Weights of a small transformer language model.
Size: width 320, vocabulary 2048.
Architecture: rotary positions, no biases in attention or MLP.
Training: a variant of Adam for these matrices, 1370M tokens, 5227 steps.
MLP neurons of a small language model. Each row is named by its layer, matrix (up: input weights; down: output weights) and neuron, and shows model dimensions 96-223. Each number is 128 + 32 x the weight over its row's rms, rounded and kept within 0 to 255. Numbers have three digits each.
After each neuron's rows, "fires after" lists the tokens most often just before its 100 highest values on Wikipedia text that the model never trained on; "fires before" lists the tokens most often just after its 100 highest values on Wikipedia text that the model never trained on.

L3.up1063:139121150186131068159148135184121129164163083113099119078090139115126102124075195180151091136080102123163160100152138084140158198116079139142111092229136115125110082153091112144189159145095114093127109182044144142201149104111151126098098168106095053157135113117133109166112155121121142143152038178114120132097127069122063131190061126113140115113186157139148097133115141151135129070129
L3.down1063:103121092116119106127091158135151142138090061158087112174109093166048094114125172153107180153125163125181103175113135155094109054121066096184146202099119121113098071129137134146137162220136113073124127121165120117109109165125172145129090169082108164122103145173123120126178156156112124155087163137124146086158120188101164088125133160160104119059095149135141098085149198156090143069235
fires after: "===", " ===", "====", " the"
fires before: "\n", "-", "In", "The", "("

L9.up744:143125172168101077155168136108134114141129106144148136086150109155198116210113107149150125107153149157100127134146135093126109139061113132105083147125086132146170139156159113172115098156118118129134134113086149099105146159106145125124068058099114173119131155056105156139129100117132110088153120155173076137157128061161117145133112131130155164114129157199149106091102163177156109087094
L9.down744:114147186140161096165151118108093127120189131116195117089142089134111149128203105128141125138078110106136162105097126116106086100120123067130066076191109148185170160084112163105127176164097149153106134084151108135135134151119130055081129091103148115101131075122145158146196106196138109166071160140091144111077174189134159106142126122156062168132153100103129060142164083129111056084129
fires after: " (1", "3", " (", " (2", ".5", "x"
fires before: " |", "\n", " R", " and"

L9.up1014:148100133101177105110099113152138164151134126145081072105128187137143197120151112198176124163120131093086135118187133135129166124129130162096120121112132092120057137177154149156104130148138137133115027165131154092100149103121115202153078127144140096181094098072150158113174067118087122115159148138143112101168116110111086181072036165139103143119058161096078118101129106126143132185126
L9.down1014:122132097121090103091136161166143171100113145192102097178097111206186164161147112121146113125148076142052082137127099100170157162139072127108120141125137156097114122118151124132148104145146081150151091079199142136132111087148103180160149162170151087177114169102173139126108142121118134137150166134166186112157119098174132166127122213176101175036114120143139130089121136180165105162208
fires after: "\n", ")"
fires before: "\n", "===", "The", "|", "In"

L7.up733:123159109157146145134082121143111158080127104119167157166147188131151077158148173136099129077105133142196143062118159100092144131112081119105179131136066089156174147173144078114079109092164111190123084169127137147116075166105077078107118064118161104108102141088137171129139046079142073140086140135122119108132164133125132125137145110156167116103104170085141134144123097098081103080136
L7.down733:075152101149141127113166134101206128114107152090118124112110130118195135110123188175123137172105146078156064115169105123133160136108103142127127110154099153126122080055103148134119150179154140128121123132107147152156126098151057110122160137133154120126117131191127155135157140149116151125124148071148092166111095121183123112133120115127147103108154122155111148109117147171086106128171
fires after: " |", "|---|---", " ", "|---|---|---|---"
fires before: "\n", " |", " "

L14.up915:073141060116142127108060138138165120129109106120116127103149157133170109103123163126153136101183130099133101077193102091125198087123144211163130107145145156095134164095202154113110156110168113125136106167117188166123148116073204101077126132096097124151107150127209116181162147106131136139115111088101115177105122103083085071107155130080138127159145181037100158080083209125143148154112
L14.down915:109115181141120144108125100106117159065115183114155168195115129066086186112111135056125095071136119122146140133088132164141197090086158102167134119090091137121183124127099103139152143211121095124151165146123076124143105124077145164124150128236073073105093096148102085053181092128139099167114124103149115089160092109163144125011148128128166109150154110152153107131155091139105070075133
fires after: " the", " 198", " 199", " a", "ate", " 195"
fires before: "0", "s", "s.", "4", "8", "1"

L10.up71:169120141068123088125153146163145178101162123163105129132157167155160036122136073134163089110202085131176128075150169134155095097088130151163130099162067165166112198125102074173151134156111115112089140129133126119114109131147088113120126131087154129137136114141157145100081148118178136073166125057107116129096129118156120083153117187083121053163131120137143073138102122123094123151060
L10.down71:119159165133094108105138146129120153127146172173138108083131141131140174140097170114128122139132174198154117141139104098142126158145112121171135121130131109174136136078087079135129100165141123150102078136144152157104124160172161161126067115158147177082170121119133140136139156149142107163131128190110119171120078137060163154172160070152139148121172184069211141147136140213196105113090
fires after: "5", "6", "2", "8", "0", "1"
fires before: ",", "ral", " |", "m", "our"

L11.up1117:123121115158112102138154102108057090169138113132105121138132174090128105177138102130216127097128089131154137118121127129109177142173117113106161171172144052099119115098100168146130123153200070110088094154141165187115133103090211167128105160137101135127149129095136138134150106113157114130183116096115127100128073160159098125121112158153117071113106147158135068124118092149100051124144
L11.down1117:171147111152158096125105108173123069129107078149166143138097190134068145115145116070138178102128080167098082145143196123143163164117132080149078132138115147116152086122104149080125105189158144079152127144162130132114123192151197092122128092157000162169147135166081137134137113161139098120123106154140188107194086177180082146148136156124165089107151184102140166122092096170153116166228
fires after: "\n", " =", ".", "s."
fires before: "\n", "A", "The", "C"

L11.up573:124160095088105113071111150135137088146125081149066187128098123115150090163091143136188096075194124110192130059127174152113169144138116174057142120095136137112134159160169099087121129139088125100164139142147108161114175166074159090126121145169145091127100119124127131125128088031122117138106140106117123150175106144124145124153127124159144116124085156161132120106102137098136044100139
L11.down573:097148071141106115124160135064144117145147138101070155162106135161110154166125078105099103130119120185116135122104099114123129113152127160146133119201126176157099071165142084123113141149124146167061096116133141118101125171167144084079093205114097147120177089131102125118107183161135176160169074156163086104086121077138136114098149101126154152080136143131142154141158080135160092197207
fires after: " ", " Le", "6", "–1"
fires before: "\n", " ", "ion"

L10.up1016:081088147124139160120057051158140062183126136097088104064141177128138096142106138141087114110141139119144113074145160152126140133143123143070132118132072114146144147125181020153118171094075129166169145145134141141201124106080145120145157102113141107080111131138148131140170083116079123191150089165153141126188124125143157088139150155141172101114075124191110089094075137157115067109121
L10.down1016:101195194104155117100143091136115141107136166120064095120177129121080071120142145152114167116147170150156116158161098093143148115123116097106162109130135180134162116107132132055122164173123154155163120141160160144144108127076145127136120160186124153131109125102097124165193167140119155112102104106147112145132125099116130145107137204191133092041148111122135114183106007131090119101187
fires after: "\n", "|---|---|---|---", " fin", " colle"
fires before: "|", "|---|", "|---|---", "|---|---|---|---", " in"

L3.up1215:180166123173091139137178147150087138120142108107154093112137172157135100155110134166155102139163112097090096123110126113133095161147066119118166099121164105152142096099078104169120161167147150159141100122106127094079111110096122138113140152182184116171132175106110127182137200138114122092127135152124139114142096108140135128128117146130116133109163088120137160154150138170094107098117
L3.down1215:091174109091121147101128169143146096178144116103144138123098171105064119138080060125119162117090156084132081119133092113044138091118094145120108104083124159138187113117170132143172135204097140161107150140106077137106165123052112062099131129146165167087120106178102085108126118105076133115092144135133162121141116211097118126111178193167096123084098101143111105131125203170108137176217
fires after: " ==", "==", "===", " ==="
fires before: "\n", "-", "In", "The", "A"

L10.up813:196085088055189114145081137132113137117098066117159195139151159097168078201145135132123116073116074193117144115134112117168142130091073196118140112101146100165131164128161169153116104191123061115113149156109180142109092129165172145142024144170143116151119083171111152129208073085139075119161153133129161096088145163077138148100125160134162117147152162153120141141129113174165121156118
L10.down813:103151145123153173142175124096105161122095117129154153099137086205149148132146188154072106111138143124091172117103159137126182123074190116090165153153139154137110187120148119109101094130033086135137115141129106151143128091115196144205112150187173119088130093169128190071112111083019099077154137108123193099113146088139185134124127121113160157160136152157149094143106123128121160102081
fires after: "\n", "otes"
fires before: " ", " Total", " In", " |"

L9.up123:193143116136167117098116084201154137090107087109123178141151124139120142137142116111138109101165119158182124147132105093121173188144091156124142118164116129164167170114175084121164093132195159086115129136159115117115139103124147135097119131148150116119120108139142145176133132107095114139098137131130144135155137136093132122154171146188135165133058100113159064111117152122110114053081
L9.down123:129061069122119193134141082156135130141136124125128150142172094128081159142139142098122087142126113087125139094113137106222091188141140147109147147137133139149162171073087126172127118041148101112127177126120083117137116121091090150192155165128090092171105110137161146116144150090140129111126105143086149110218112065099074169136121095112141171169102088109124120108083150163134124219106
fires after: " |", " v", " V", "o"
fires before: " |", "1", "2", "10"

L11.up605:132053073191115101094103101110098127124095150163151183145129174173118129112103120127091089149087165175089082071204135085059126144106151090154139151081086104139171068162131129107098163135098115150137103134126115133134140189105112151124138085129116112162116129095106151179102147099110111161109145093075092091194143097142128124122148140144133105122098088159135043095086131103173040121104
L11.down605:137087070158124125114067084103165110134071146132149186140137152152094051095178116090147132141111140146129095136137167140093140135117187161190098121109099161068101090121142163103134090080211122112141114144119172118180125102100134123084130167121123116095112142091119131135169142107183118125163098111160035145151145130151079113094100075116102145153178117110160100120058111137167116173055
fires after: " in", " In", "In", " 18", "-", " a"
fires before: "9", "8", "7", "4", "0", "7,"

L11.up258:154119148166096149105105086129023103152151112136080151129097147107149150095119105109180135140192175121145102077177102104093141158148151225141125172131090083097114123167186085147152136158065150134146135186156126088094157105067139075110109162152118103176147096125139161108127133164063098099125156131114114109140112134146158117126058152195089096112105149105070094087083153171118105160141
L11.down258:138171106156099153101140113133119099102117098116167098141117111127062162148153132102126163147098129134120104151128125149112149114136190101179109137111135129092130087152138173136103066241147112117127113104155114160113136147124127066114096132158085153124103122179106115111145129154129122102124148153111145083125094136236128133159135227145152105000141140092120139116059119154158137168255
fires after: "==", " ==", "===", " ==="
fires before: "\n", "In", "The", "B", "C"

L9.up1147:118115145154153158110098061155133149182170138073072168124117130161130150117147144086137099148110132104136136120134104051134133095110133170166130145104132110116169127102079063110103135117133118152060103183143176122127130170126121104101104147117083114118124067119140083145171097080172131124136131103116136060164139128103058087060140153132076088183094150183127133111092094176110109157111
L9.down1147:120170135145117115140072109136152187152140119105165148086129131135152131176078167158125123102099083059135098111157118106127113145118189130124144043153101131054168119146120114185104094136192073105106175159126138109086160130120136120093144183114140143138169161145142163078145119094161096147079071111128094159126136149117112165110106183123169105100133130117126116137151156087175158207101
fires after: " the", "th", " early", "19", " 199", "ate"
fires before: "0", "s", " cent", "s.", "th", "s,"

L14.up243:086116118154125107154109089154118072149143151113101113143085173076179114119152095127120142130122098106151196146133112075141073100102094154115103106178156065109140151152149106126149127165108097170156042202123188131098159184172117187108095100113113078126144129128135131120175110161069148178176128177114151092142130087062154060121139148100133103174125101164115078139140151145117060149179
L14.down243:128137142087087102108162155128149157111119148135141114182129152154114111128101157127166086182163110132105136154103158147177123151073123112061118147202123121050157132122095153087135076143175097110112153141046167095121108158129177166182074154096103117132094167138148111154141216167090135168108133116149117158104161154147160133133100087054112110097128110119097084130167118113098134151246
fires after: "9", "–2", "8", "00"
fires before: " |", ":", "\n", "),", " season"

L11.up1024:189149049133127100121147152126070157151162093127108135125153160136076123147095085133134107113107135033134067158123146101094216146099074134119142145202113108149102189091141111135170110099183135122169112153088162148127162143110096128092162119065210176155103181155201141095098116138095136144102171103078091158097078140106073099104129142121132139136120142168140152086131101092135130074122
L11.down1024:109156172104081112178118115092117128139138160123088200119135085147114168133114122176103103112160144141156073093158108109116131083166071161168087094157099087081089190117185081147208156102086109101132142117131093119106117111152103155086104070160192142127085117183165186176166206140130172148137176117134082183127198112151128121167084129184111127124152150105171125103094162143114092204135
fires after: " C", " G", " O", " B", " c", " b"
fires before: "k", "g", "an", "a", "au", "f"

L14.up1278:098145116176115092113135099131113140199162158113121142139133131122151074112060144107194121114133077121069105128142134145120150161146118141131117141107089099137182166112126123096145128148134120153166131187075122145067103151151124100092121131078087152123092094146128140130095139138116148147098119124110170089170153106149132116122157149102182103109101142080148114086109107140141085122091
L14.down1278:122112130157140109147115092162181097140162112137066137182163129107095198150147136124136161145082107077132141138138150130144136101165148119126151124144145159200148076103134134083154143136147132199182124147140126089075066199155174051121204146181147107114108166178113120153145180145107167086117102102147119127102160164110138146150181149117194119108175124107122147117051099125086126095089
fires after: "|---|---|---|---", "|---|---", "\n", " ", "ron", "ength"
fires before: "\n", "|", " ", "|---|"

L3.up1146:130058095117087099092147154116124114108115113098105121075101148167170118178095084180193113165148056164155155089111143111130099144106148101141149140176113173146122117184130183136118175141111095087155121183117157101087146118099166098109124128126089088114094056096142139154200163105088124101140175123137164096071128082178135154134082140231123092129124135132135128123092139164131165145135
L3.down1146:139157108181038139134111160142117097130114155145170124123133129128146106094131110098211066109145190098104116133133136109156136122158120110154134090101082131160119122082146127120130145190115163145178098140155144057117147137121119103150138132153104076097189133139111115096125104191110187122131145155110152080185149118098100137136096231100053117074145138150069188150145163106115124152206
fires after: " ===", "===", "==", "et", "ction", " =="
fires before: "\n", "-", "The", "In", " House"